config.yaml
n_layer: 9
d_model: 384
n_head: 6
n_kv_head: 6
head_dim: 64
d_mlp: 1920
vocab_size: 8192
activation: "swiglu"
norm: "rmsnorm"
norm_place: "pre"
norm_eps: 1e-05
positions: "rope"
rope_base: 10000.0
rope_fraction: 1.0
qk_norm: false
attn_scale: 0.125
bias: "none"
tie_embeddings: false
parallel_block: false
init: "normal"
init_std_qkv: 0.021
init_std_o: 0.00495
init_std_up: 0.021
init_std_down: 0.00495
optimizer: "muon"
lr: 0.0156
lr_mult_o: 1.21
beta1: 0.95
lr_head: 0.00515
grad_clip: 2.0
warmup_steps: 200
schedule: "wsd"
decay_fraction: 0.688
decay_shape: "linear"
final_lr_fraction: 0.0
batch_tokens: 131072
seq_len: 1024
doc_mask: false
train_tokens: 708900000
steps: 5409
dataset: "wikipedia_en"
MLP neurons of a small language model. Each row is named by its layer, matrix (gate and up: input weights; down: output weights) and neuron, and shows model dimensions 240-335. Each number is 128 + 24 x the weight over its row's rms, rounded and kept within 0 to 255. A neuron's up and down rows have the sign that makes its largest values positive.
After each neuron's rows, "fires before" lists the tokens most often just after its 100 highest values on Wikipedia text that the model never trained on.

L3.gate848 [117 162 144 146 126 118 162 114 121 170 129  90 132 127 139 131 153 157 113 133 125 197 135 132 105  84 129 104 124 131 113 141 161 161 194 159 104 153 112 128  86 131 129 105 149 138  96 133 101  97 123 100  59 144 142 106 138 131  79 132 135 130 155 122 109 142 120 147 170 106 112 104 140 123 133 135 119 134 146 115 134  97 195 132 116 164 147 183 109 104 130 126 125 117 103 120]
L3.up848 [141 127 145 138 137 115 137  92 137 179 108 109 103 115 161 141 160 170 139 136 102 155 119 136  76 119 155 106 141 154 104 130 151 130 190 104  90 163 116 113  94 139 161  87 134 148  95 110  88 145 131 135  45 146 114 129 134 123  87 151 151 140 161 137  99 137 141 158 124  83 126 103 166  84 119 115 128 155 145 140 131  88 172 135 108 189 130 163 105 118  75 106 134  92 102 101]
L3.down848 [150 113 123 117 148 101 163 106 154 125 151 115 118 151  68 106 119 149 146 147 109 112 111 154  92 148 143 113 101 142 157 154 114 165 133 146 131 100 121 100 166 104 138 126  77 133 134 140 166 119 137 120  99 159 131  92 137 120 118  97  99 106 149 127 114 121 115 121 135 131 133 109  70 147  93 160 147 159 103 114 156 106 115 146 139 154 126 146  94 138 111 152 136 125 124 120]
fires before: " ", ",", "==", "===", "=", "."

L6.gate312 [ 97 103 136 142 109 119 137 131 171 146 122  87 130 102 128 134 110  84 110 133 149 122  81 127 124  88 134 138 120 136  77 105 122 154 116 163 118 174 163 151 181 133 139 162 164 138 127 142 136 104 129 124 119 112 108 107 137 122 165 104 144  87  85 146 129 117  82 133 146 131 133 132 147 112 177 121 117 132 118 131  88 163 109 111 132  96 138 152  98 117 107 100 144 109 157  86]
L6.up312 [ 82 126 140 115 109 150 103 139 163 126 161 110 124 129 149 144 113 149 174 109 148 152 151 143 144 141 157 157 112 176 131 115  92 146 145 146 144 101 130 110 121 102 111 127 125 120 116 143  88 127 117 144  80 173 101  80 121 140 113 100 125 137  85 113 118  88 130 113 111 136 177 126 182 157 126  86 139 138 106 126 146 121 113 139 124 132 111  88 146 139 118 145 120 128 102 156]
L6.down312 [153 120 146  95 123 136 145 120 144 136 122 133 117  86 145  94 120 105 103 119 183 123 110 165 141 117 150 155 159 127 168 164 104 159 126 138 166 128 129  73 163 100 127 124 166 151 109 147 118 100 119 123  95 153 116 142 156 117 123 105 153 125  94 120  98  67  94 129 122 111 148 113 135 117 124 137 110  99 108 132 172  94 125 121 166 127 183 145 108 194 154  98 117 110 112  84]
fires before: "0", "5", "1", "2", "3", "6"

L6.gate514 [107 147 166 177 110 124 127 100  96 110 151 122 109 145 155 123 160 160 170 113  85 132 100 125  97 129 133  96 117 120 114 143 129 129 115 130 155 111 123 126 179 129 142  99 128 139 141 111 114 138 111 119  91 115 131 132 101 130 110 136 159 155 137 144  58 137 106 114 146 157 126 114 164  66 122  86  78 119 126 122 147 120 114 173 103 123 128 163  95 121  85 161 102 152 171 136]
L6.up514 [129 123 115 154  90 140 122 135 150 135 114 127 166 159 116  68 129 146 146 112 141 137 125 106 126 145 149 147 108 107 149 135 142 140 131  93 132 121 116 183 114 112 129 113 122 145 125 127 127 111 140 117 115  96 134 119 145 123 141 119 110 136 149  91 132 128 122 116 156  87 105 125 119 151 103 131 144 144 131 121 156 166 127 159 132 113 141  66 138 126 133 112 121 133 127 125]
L6.down514 [137 149 117 142 140 112 138 143  94 148 106  96 170 119 122 102 139 134 134 170 142 136 137 134 102 128 167 103  97 153 146 130 120 108 135 168  91  97 132 135 128 135 127 134 155 108 160 126 138 129 122 147 102 127 119 148 134 133 159 163 143 158 101 174 117 105 143 145 122 148 141 141 148 160 169  95 172 121 134 117 129 123 119  97 171 132 133 111 135 113 132 110 144 110 143 152]
fires before: " |", ":", ".", ";"

L3.gate487 [153 123 108 121 116 143 122 113 135 156 143 107 126 158 138 117 110 107 112 117 142 158 106  99 141 110  56 142 147 101 125 122 128 172 133 139 112 151 134 154 118 134 149 181 136 162 122 110 158 151 164 122 122 125 128  85  84 116 148 122 101  78 119 108 110 130 160  78 121 132 152 138 120 142 106 122 110 154 162 116 133 197 152 137  88 141 181 132  98 148 123 141 159 107 182 127]
L3.up487 [103 148 100 128 183 139  93  97 140 145 141 134 123 134 162 110 168 102 175 144 103 203 130 104 172 140 136 120 113  78 145 113 116 137 128 116 132 128 135 132 144 133 152  75 108 116 119 100 134  86 147 138 153 149 123  98 160 110 130 141 139 142 145 151 181 119 120 145 112 122 137 127 147 144 109 157 130 144  94 159  82 103 168 102 140 145 138 133 166 119 160 166 136 151 118 128]
L3.down487 [132 125 115 149 163 157 118 113 124 105 147 106 107 159 152 100 146 137 102 148 111 132  94 114 106 103 137 108 132 153 115  95 141 143 111 111 145 175 125 113 118  40 142 153 142 129 136 107 156 121 130 129 155 164 111  72 146 129 122 142 109  67 131  79 118 151 141 134 139 139 128 138 115 142 162 121 159 161 162 112 143 115 122 132 126 136 102 180 104 136 116 122  96 109  96 125]
fires before: " ", " ("

L3.gate1462 [144  87 109 141 138 122 146  92 136 175 134  46 109 121 126 118  80 163 124 125 171 126 185 124  98 124 165 110 137  83 152 162 152 102 123 134 142 145 111 133  84 149 104 156 139 105  99  98 113 137 117 106 100 113 137 115 134 147 116 113 135 108 162 128 141 135 141 127 118 146 134 131 146 131 114 155 139 122 121  81 126 123  96  84 116 103 145 119 168  87  86 117 165 122 142 113]
L3.up1462 [137  62 107  94 114 174 152  73 114 157 140 134 139 120 119 105 148  83 140 128  90  87 109 145 126 133 131 140 167  68 121 181 130 119 157 123 104  99 133 145 111  82  93 152 100 137 110  97 149 114 121 107 157 120 130  96 187 118 155 148  86 133 118 152 107 135 127 135 125  94  88 128 148 184 101 103 115 147 141 176 106 107 152 122 106 145  94 147  84 129 102 108 163 128 142 119]
L3.down1462 [138 150 154 155 136 115 154  92 146 138 116 156  92 120 112 141 112 111 164 124 148 117  97 148 117 154 130 130  73 146 179 134 144 150 130 161 157 160 121 137 116  94  85 153 156 109 149 116 136 128 118 156 146 144 159 108 125 146 105 101 125 125 102 149 163 123 111 137  98 140 126 175 113 113 139 161 184 118  68 147 190 115 122 139 126 133 177  98 128 117 104 109 172 129  94 122]
fires before: ",", " he", "."

L6.gate1098 [ 96 121 126 134 122 120 127 101 129 124 136  78 123 102 103 168 100 127 160 132 123 173 138 137  85 119 129 127 113 181 125 167 184 135 153 112 106 163 127 127 139 129  95 137 112 126 139 146 121 170 196 104 126 133 161 145 138 164 102  95 143 164 107 146 119 112 129 108 105 135 147 178 154 145 142 123 104 133 118  64 110  96 129 150  88 143 103 109 129 114 127  96 132 165 113 120]
L6.up1098 [165 120 126 136 132 109  91 137 110 134 163 127 156 125 117 139 134 151 129 124 130 139 146 127  96  97 107 177 129 114 162 147 122 139 133 184 117 125 114 115 105 153 132 126 147 159 116 119  83 146 108 108 123 106  70 133 110 156 122 117 102  74 117 146 133  71 120 123 158  97 142 110 131 105 124  99  90  73 111 109 155 133 116 143 133 116 122 133 114 135 137 126  73 138 136 137]
L6.down1098 [140 112  93 132 141 172 113 136 122 109 104 155 158 139  93 104 133 105 149 117 125 142 147  99 111 104 132 131 142 121 116 145 130 103  83 161 143  96 174 172  97  95 142 134 133 139 155  87 144 150 141 174 125 126  80 116 183 121 101 107  95 141 119 127 147 114 135 120 110 129 154 111 132 138 126 124 114 135 102 101 168 120 100 132 134 128 140 108 151 133 167 137 100 148 178 134]
fires before: ",", ".", " not", " and"

L3.gate573 [125 111 116 131 162 190  98 113  83 124 110 176 115 187 176 119 142 128 107 109 112 166 100 127 121 128 137 123 117  97 155 141 119 133 151 155 115 135 122 164 171 164 129 104 156 140  95 120  97 115 133  81 102  96 128 161 136 105  90 107 115 152 117 115 126 104 114 130 138 114 113 134 127 106 124 163  83 136 171 153 137 112  96 131  88 139 132 157 132 100 150 106 170 133 158 106]
L3.up573 [145 102 144 133 105 131 122 144 129 132  96 136 123 190 146 151 173 127 105 109 122 124 136  90 146 110 120 151 115 170 114 111 155 102 123 133  73 135 102 164 113 124 105  94 180 104 155 122 117 140 135 137 117  99 165 176 119 133 197 115 115 160 163 107 127 146  88 140 154 136 112 156 139  68 113 118 135 205 144 120 109 140 102 160 130 131 152 116 150  90 122  94 136 117 113 108]
L3.down573 [107 120 147 108 146 124 137 125  94 128 105 146  98 150 138 138  84  66  99 103 116 112 129 106 128 109 121 157 128 128 121  95 107 162 139 183 115 113 125 127 156 122 131 169 170 124 120  98 142 142 119 129 122  91 179 150 122 115 153 135 144 123 141 142 169 114 115 110 152 134 116 128 173 115 137 190 114 159 153 149 126 145  90 142 151 131 147 100  85 119 135 106 143  98 150 133]
fires before: "\n", ")", " |", " /", " mi", ":"

L3.gate1774 [178 157  79 115 106 129 120 106 132 111 148 158 156 128 138 140 108 139 133 158 111  68 147  95 118 111  78 115 158 104 121 140 112 147 126 139  92 106 112 133 153 133 124 112 147 116 112 160 180 162 126 137 110 147 137 143 153 165  84 145  77 118 136 132 165 151 107  99 125 106 167 154 120 166 144 158 112 102 129  89 137 167 130 148 154 147 180 138 136 147 115  86  87 140 119 140]
L3.up1774 [150 137 105 118 127 123 117 150 157 146 149  90  97  92 167 133 117  82 125 146 119 131 138 131 140 132 121 110 114 146 163 108 119 152 107 178 120 146 125 149 169 115 113 146 112 143 119 105 140  77 108 155 132 115 151 110 122 149 144 168 140 147 169 157 149 153 108 143 141 128 140  83 164 119  98 115 127 119  97 142 130  78 138 146 170 148 134 162 144 124 118 118 176 141  98 128]
L3.down1774 [114 141 143 144 122 111 127 128 117 141 137 139 129 121 126  80 142 104 133 113 106 130 120 155  88 154 134 133 118 114  77  63 140  89 103 130 127 129 153 131 145 105 115 101 123 121 134 143 191 150 163 112 133 142 107 162 148  95 149 126 114  94 147 147 120  90 156 161  85 172 134 135 120 119 119 118 108 163 108  65 142 124 142  98  94 144 129 132 144  97 171 164 128 138 117 136]
fires before: "\n", " ", " −"

L6.gate1742 [107 148 152 136 113 162 111 142 115 131 127 122 144 103 119 100 161 113 127 156 150 120 117 135  90 112  89 141 132 130  98 124  65 117 150 115  79  97 134 131 140 140 112 112 118 110 129  76 155 187 123 120 150 145 144 114 132  91  97  96 121 110 105  93 129 129 109 112 138 110 104 142 100 145 163  98 100 149  72 129 139 122 139 117 139 149 153 130 151 142 101 147 160 132 159 139]
L6.up1742 [123 143 123 146  75 116 127 154 134 122 116  79 138 112 180 104 122 120 127 140 119 141 141 131 134 128 133 167 118 123 134 154  17  92 123 113  91 120 108 148 111 129 107  98 121 160  90 144 107 184 154 170 131 110 112 134 152 118 119  91 119 102  90 153 133 124 117 158 109  85 104 130 173 116 120 105  92 161  91 179 161 147  96 134 146 179 107 113 131 109 148 150 147 112  98 117]
L6.down1742 [157 114 133  86 131 142 105 137 137 162 112 108  94 126 128 118 172 116 120 181 172  87 159 118 100 176 102 114 185  99 153 165  85 117 117 154  52  97 166 134  90 155 145 125 152 119 136 134 158 144 106 154 106 111 153 140 128 154  87 146 122 103 113 142 117 119 165 152 116 111 132 159 113 128  89 125 112 120 112 113 147 110 115 144 124 133 143 128 150 164 139 156 167 128 112 162]
fires before: "0", "5"

L6.gate1284 [130 109 162 133  98 146 137 123  82 185 156 150 100 131 149 132 124 120 118 119 139 133 100 126 135 124 136 133  95 127 142  98 130 159 112 155  91 138 172 139 136 130 140 130 142 107 127 184 160 114 160 127  82  86 126 113 100 123 123 120 131 111 150 144  96 168 123 124 128 116 136 147 127  61  99 104 116 141 125 108 125 144 148 133 165 154  92 154 163 154 114 148 152 137 105 152]
L6.up1284 [155  89 146 104 134 141 167 140 136 162 132 132 165 173 124 117 103 110 116 150  96 145 135 104 125 189 115 147 117 122 155 136 144 111 126 128  89 138 108 100 155  91 114  95 123 134 119 126 114 136 160 139 107 142 163 169 145  93 153 166 129 114  90 104 127 189  86 151 131 117 111 146 117 151 161 107  80 141 123 153 113  91 142 152 127 113 129  77 150  72 103 145 120 130 105 149]
L6.down1284 [138 139 102 143 169 108 149 157 158 112 135 155 109 166 151 146 107 153 124 160 101 160 117 122 122  69 165 115 126 109  78  98 123 131 145 121 161 135 159 156 171 106 149 145 117 142 157  99 139 160  77 108 174 119 152 140 124 121 123 165 140 124  93 117 126 179  98 147 100 133 125 141 103 161  95 165 178 156 131 134 121 134 120 122 106 160 139 120 103 116 165 141 117 156 135 145]
fires before: " |", " ", ";"